config.toml
num_hidden_layers = 10
hidden_size = 384
num_attention_heads = 3
num_key_value_heads = 3
head_dim = 64
intermediate_size = 1536
vocab_size = 2048
hidden_act = "tanh_gelu"
norm = "layernorm"
norm_place = "pre"
norm_eps = 1e-05
positions = "learned"
qk_norm = false
attn_scale = 0.125
bias = "all"
tie_word_embeddings = true
parallel_block = false
init = "normal"
init_std_qkv = 0.0228
init_std_o = 0.00721
init_std_up = 0.0228
init_std_down = 0.00255
optimizer = "muon_variant"
learning_rate = 0.0107
lr_mult_o = 0.821
beta1 = 0.95
lr_head = 0.00634
max_grad_norm = 2.0
warmup_steps = 200
schedule = "wsd"
decay_fraction = 0.822
decay_shape = "linear"
final_lr_fraction = 0.0
batch_tokens = 131072
max_seq_len = 512
doc_mask = false
train_tokens = 599100000
max_steps = 4571
dataset = "wikipedia_en"
MLP neurons of a small language model. Each row is named by its layer, matrix (up: input weights) and neuron, and shows model dimensions 288-351. Each number is 128 + 32 x the weight over its row's rms, rounded and kept within 0 to 255.
A block is one neuron, or neurons of one layer that tend to fire together. Before each block is what it responds to, as a language model described it from the Wikipedia text at the highest values.

Responds to: Final or middle subword pieces that complete a person's surname or name split into tokens, such as Mc|Cull|ough, Good|son, Larss|on, Kidw|ell.
L3.up7 [112 105 122 146 107  89 126 217 135 124 142 109  57 144 108 136 121 109  93 150 172 122  86 114 154 105  96 101 130  88 141  75 122 104 153 153 155 146 147 128 120  94 177 111 140 120 127 128  95  86 121  69 133 163  91 109 114 164 128 133 141 183  90  83]
L3.up238 [161 142 132 138  78 102 139 173 119 102 142 101  97 168 107  83 122 148 149 187  86 126 135  93 125 121 126 120  45 137 140  79 139 155 165 144 137 117  57 134 159 128 109 109  84 107 162 141 103 136 131  90 124 121 114  81 151 127 119 167 132 182 115 120]
L3.up634 [151 143 121 174 124 174 153 194  82 184 153  90 140 166  77  84 141  65 103 164 162 103 120 181 105 127 128  69  88 106  98  98 117 105 191 156 161 158 170 115 194  88 129 113 116 131 150 125 135 136 175  97 152 175 125 153 129  93 155 124 138 141  97 152]
L3.up1354 [ 98 133 119 137 111  86 129 158 117  93 126 174  76  97 110  48 139 141 141 128 153 153 150 242 137  70 124 130 110 107 143 160  97 144 172 136  78 161  89  66 107 130 168 108 101  84 100 105 167 117 121 171 120 181 122 160 120 116 192 163 144 148 140  97]

Responds to: The last digit of four-digit years in tables, date ranges and biographies, e.g. the 0 in 2000–01, 5 in 1965, 4 in 2024.
L7.up917 [145  91 109  92 107 119 150 175 118 131 135 165 126 132 128 111  77 112 118 148 132 106 160 141 206  97 106 148 111 105 164 136 207 132 164 121 114 144 117 118  97  97 131 159 152 191  94 141 165 121  71 117 112 144 138 155 108 147  59 107 139  87 118  92]

Responds to: First or early word-piece of a surname right after a given name or initial, in lists, tables and credits, e.g. Br(adley), Th(ompson), Car(roll).
L7.up1188 [123  90 156 141 121 102 152 148 177 125 182 103 113  96  66 153 106 140  60 181 135 152 164 126 159 145 101 170  93 128 146 133 155 174 147  69 147 180 142  60  59 179 154 146 143 138 130 188 147 104  87  99 130 130 121 122 138 156  85 178  99 111 128 110]

Responds to: Final digit of four-digit years in dated prose, especially after "in" or a day and month, e.g. 199 then 8, 200 then 7, 197 then 8.
L3.up26 [168  98 132 131  68 164 127 147 123 158  99 142 136  56 127 142 131 148 105 170 140 111  65 135 138  93  99 134 105 102 106  74 185  86 137 144  84 110 105  61 103 176  80 182 137 109 133 136  94  75  98  73 146 130  89 104  62  88 141 119 136 166 131  85]
L3.up662 [117 149  89 108 106 143 161  79 111 135 108 139 142 158 145 148 198 112  90  98 179  87 130 113 115 139 162 114 162 145 177 114 153 135  92  56 102 125 152 131 142 141 111 107  95 149 127 114 146 113 121 153 130 147 171 132 126 104  90 125 140 111 146 112]
L3.up1093 [ 94 155 192  91 155 133 143 158 138 179  71 161 142 154 102 111 116 168 117 136 162 115  93 128 135 123  90 118 149 144 174 111 202 107 114  50 120  91 120  65 116 128  94  98  93 162 136 111 185 149 105 106  68  83 108 102 127 108 141 137 179 133 144 138]
L3.up1293 [129 116 192 153 109  39 142 104 189 155 132  40 130 163  92 179  92 114 121 164 110 132 124 136  93 105  78 124  87 148 128  94 162 115 126 143 159  49 142  77 129  90  77 183 171 156  77 145 185 101  71 147 135 145 128 100 119 143 135  95 109 128 122 131]

Responds to: Final word piece of a multi-token surname after a first name, in lists, tables and prose, such as Walk-er, Law-son, Sut-ton.
L5.up30 [ 97 132 151 103 143 123 174 122 178 171 161 141 128 117  98 175 120 111 133 169 159 150 155 170 150 130 142 130 166 115 131 136 143 127 210 193 151 186  88  93 145 166 105 105 136 128  93 111 207  77  88 115 163 105 157 105 116 196 139 161 103 117  57  94]
L5.up45 [160  38 192 129 133 103 130 133 137 126 133 112 176 146 129 111  90 163 162 175 109 137 137 127  92  64 100 128 126  77 159 145 119  61 169 137 103 144 122  41  83 197 154 108  89 197 150 173 131  73 128 126 133 158 108 170 143 138 138 132 157 114 112 111]
L5.up153 [ 97 113 184 115 153 114  50 174 142 183 197  87 110  71 133 129 114 116 129 107  99 171 122 105 141 152  87  44 144 113 119 182 138  89 171 114 100 174 129 107 140  95 165 120 141 119 113 164 113  87 183 128  79 125 126 154 212 110 149 116 156 133 131 130]
L5.up260 [142 117 106 113 107  86 133 168 178 138 104 108 161 128  86  97 149  66  90 122 121  56 185 122  93 153 145 119 124 110 139 103  98 114 181 115 160 153  85 112 165  68  81 164 103 133 143  88 138 138 147 124 218 133 193 148  98 105 123 138 136 106 155 136]
L5.up329 [179  80 209 128 153 147 110 118 133 106 122 102 186 118 116  93 162 164 123 147 110 160 102 107 132  89 162 126 129  68  94 112 132 124  88 136 138 113 143 102  85 104 124 105 160 161 114 128 155 131  84 118  61  75 127 110 146  95  58 157 136 178  74 157]
L5.up404 [183 121 115 115 151 157 126  81 137 136 103 134 152 135  75  56 122  81  91 108  72  86 134 119 107 137  78  85 128 161  62 180 182  91 112 144 117 134  86 157  95 132 125 128 163 117 118 185 131 145 106  69 138 158  95 141  84 150 140 111 113 177 151  95]
L5.up558 [ 76  71 174 130 132 114 128 183 182 155 177  78 173  98 125  96 128 132 182 169 149 141 167 108 101 125 102 119 151 116 135 118 117  86 172 133 178 138 106  94 142 123 131 117 172 111 148 197 151 123 135 107  36 129 158 167 142 138  97 114 198  99 112 171]
L5.up568 [121 107 115  58 123  96 114 139 150 134 150 151 166 152 162  57 100 120 148 158 175 109 205 126  67 123 151 119 131 133 133  92 123 118 154 143  73 124 109 123 135 113 134 117 129 115 114 147 153  73 104 149 128 129 115 165 117 173 167 153  63  91 103 153]
L5.up908 [ 84  69 143  80 114 138 136 156 117 175 155 115  92 174 165 124  56 138 150 134 109 152 123 118 144  91 133 150 140 159 121 152 117 141 140 161 117 147 151 117 144  96 143 106 179 154  87  59 135 118 147 144 139 152  72 136 159 105 179 145 147 102 130 104]
L5.up1076 [197 141 167 143 104 220 147 179 167 131 144 172 157 140 165  96 152 109 130 103 153  97 147 151 170 129 139 135 154  75 139  79 130 147 115 119 138  85  72 151 101  74  98 203 140 132 123  80  85  70 159 127 125 109 105 143 123 146 131  88  99 171 127 116]
L5.up1082 [110 107 130 142 101  99 154 182 157 136 129 126 190 102 128  72 172 118 109 159 103 142 114 147  77 161 114 112 148 128 133 123  45 131 186 106 123 123 134 110 106 164 130 168 106 181 125 141 209 112 156  47  87 126 127 117 130  99 128  98 116 135 156 133]
L5.up1172 [188 119 144  67 131 160 122 196 190 156 183  97 155  95  98 116 121 151 133 151 156 134 175 143 123  70  79 105 104  96 144 141 107  52 173 105 128 113  81  94 166 140  78 120 138 146 125 145 142 123  40 102  97 133 147 100 163 145 159 100 139 143 164 116]
L5.up1214 [155 101 192  62 105 135 107 160 104 143 185 158 133 133 128  96 186  95  91 204 131  92 169 140 133 126  95 128 168  92  93  80 141 168 136 169 127 141 167  94 142 151 141 143 114 130  99 160  83  95  72 120  89 153 104 161 144 200 158 177 153 131 104 104]
L5.up1275 [139 101 132  49 123 142  85 100 115 171 123 135 141 103 111 126 156 127 115 155  86 119 163 137  85 129 118 141 114 105 147 125 153 158 105 145 155 139 114  77 129 147 115  73 148 136 137 158 217 122  58  87 152 156 158 147 202 156 110 122 177 141  93 180]
L5.up1438 [106 144 104 107 154  93 114 125 131  69 135  99 109 112  83  94 126  89 142 143  89 174 142 121 151 194 125 144 162 181 163 125 103 126 155 133 154 162  98 122 163 110 150  98  81 125 125 145 128 112 140 138 171  86 181 150 103 113 127 171 155  84 133 147]
L5.up1441 [116 115 124 124 107 225 109 156 188 182 159 140  88 114 125 105 153 112 119 108  67 149  89 134 118 160 120 202 151 123 171 130 134 140 142 147 153 107  98 102 186 122 159 149 122 115 163 147 193  74 138  98 166 125  93 151  95  75 152 183 157 112  68  81]

Responds to: Final digits of four-digit years and the dash right after a year in a range, such as 2015–16, 1985–1990, 2023–present.
L5.up35 [144  57 129 146 138  40  86 159 196  93 108  67 123 127 172 206 178 108 124 114 153 144 155 104  99 129 134 102  95 111 156 130 123 153  97  67 110 103 136 128 147 111 151 131 108 136  86 140 147 129  73 110 167 114 152 108 106 157  78 132 104 150  70 129]
L5.up228 [159  80  78 120 123 111 137 150 153 146 118 114 108 154 105 101 126 102 126  91 101  84 173  84 142 140 127 190 143 111 193 174 146 160 143 111  99  97 103 135 112 162 146  75 121 150 115 116 120 168 138 162 146 149 160  54 209 144 104 119 104 133  95 137]
L5.up322 [101 129 126 137  91 168 128 160 143 113 131 215 120 169 133 164 102 128 127 145 149 149  81 117 139 133 121  88 146 111 160 162 153  93 144 105  83 116 138 104  83 111 145 171 133 160  84 140 106 109 116 103 162 139 203 107  79 125 109  63 100 119 128 125]
L5.up332 [136 132 157 136 127 121 170 139 160 182 135  86 169 163 151 109 115 108 160  44 126 124 113  86 107 139 161 107 127 108 121  94  74 185 122  71 144 123 105 141  91 131 159 173 104  99 144 139 128 121  98 138 117  71 127 133 169 170  97 152 156 192 128 144]
L5.up352 [135 139  96 148 106  95  81 120  84 141 121 174  48 142 154  74 124 163 127 122 166  45 131  68  14 142 109 154  68 147 129 144 164  83 119 157 139 133 105  92 165 101 138 161 133 178 117  99  82 131  97 131 145 127 159  98 105 104 152 140 120 106 138 162]
L5.up373 [ 63 161 144 144 157 110  89  89 145 148 194  81 138 129 199  92 135 110 105 146  90 125  98 147 126 130 164 104 137 128 128 106 148 146 122  60  93 119 131 182 132 130  92 191 135 142  58 112 126 132 191 111 113  78 160  93 107 119 160 139  93 149 154  69]
L5.up433 [135  97 132  87 145 128 167 178 142 112 125 106 123 102 149 140 174 127 187 123 158 182 108 183 121  72 145 103 164 133 170 135 144 191 102 116 144 119 181 155  98 171 186 156  90 159 100 174 144 148 109 113 133 182 111 113 167 149 189 145  88 109 119 122]
L5.up438 [129 141 157  80 201  80 144 158 180 136 155 105 153 140 120 102 149  98 181 173 149 157 146 109 143 119 211 146 131 124  93 108 180 183 157 127 146 151  91 118 107  92 165 130 114 133 102 141 121 158  89 102 124  45 148  95 136 155 128 118 134 189  61 202]
L5.up601 [131  66 157 105 138 124  91 105 138 142  98 202 133 140  96 127 166 152 109 149 182 148 141 157 129  57 125  92 117  90 131 137 104  83 135 161 160 117 142 121 177 142  91 138  99 121 105 121 184 205 120  86 167 148 112 148  92 212  97  91 127  95  84 159]
L5.up854 [157 131 101 161 108 121 121 115  65 155 129 119 110 111 103 112 134 123 137 134 121 114 160 105 111 149 215 140 133 117 153 154  90  75 146 109 129 148 128 108  59 140  92  85 134 138 174 155 146 151 126 143 164 104 117 132  91 129  46 169  77  95 168 130]
L5.up1162 [155 157  87 173  82 131 114  77  72 155  97  96 129 185 149 162 114 112 146  59 120 178  99 144 114 130 146  75 115  95  64  47 135 151  81 146  80 116 234  96 159 128 165  96 116 178 131  94 153 155 106 145 154  88 141 178 175 140 131 118 143 116 117  62]
L5.up1166 [143  94 153 109 143 116 121 196 211 148 127 178  87 115  73 120  57 127 129 142 124 159 101 124 121 113 167  86 135  95 110  84 119 112 118 136 124 123 188 141 185 108 151 177 123 123 166 168 118 101  50 120 112 131 163 129 104 168 113 195 152 173 137 146]
L5.up1167 [151 132 160  68 191 116 129 143  92 140 139 143 170 123 135 147 126 165 123 162 146 135 137 122 141 175 119 139  72 172 132  96 174 166 112  78  52 130 143 164 151 159 146 112 111 140 113  74 121 130 126 116 121 108 133  83 177 145 183  87 128 140 137  63]
L5.up1323 [ 91 178 131 115 150 145 136 125 171 128 163 119 150 152 169  79 106 124 148  80 158 152 139 108 114 117 158 133 120 159 134 111 138 120  79  45  89 125  74 134 167 124 126 117 185 148 113  59  81 175 114 155  91 109 164 152  83 143 139 174 123  86 159  91]
L5.up1390 [111 126 146 166 155 141 163 127 125 140 129 149 149 179 175 141 152 128 109 106 106 132 146 181 166 107 130 125 146 118  38 158 151 110 149  95 167 173 106 117 151 134 137 112 103 159 114 149 163 143 119 131 103  84  96 183 137 193 103 181  86 122 101 131]
L5.up1532 [172 121  84 151 121  82 101 121 190 156 125 141 127 112 189 153 122 105 120 137  93 186 150  84 147 154 115 141 134 115 179 165 102 120 147 140 106 123  84 119 180 152 108 115 160 115  57 145 180 139 125  95 133  79 119 110 117 150 130  88 107 153  84 146]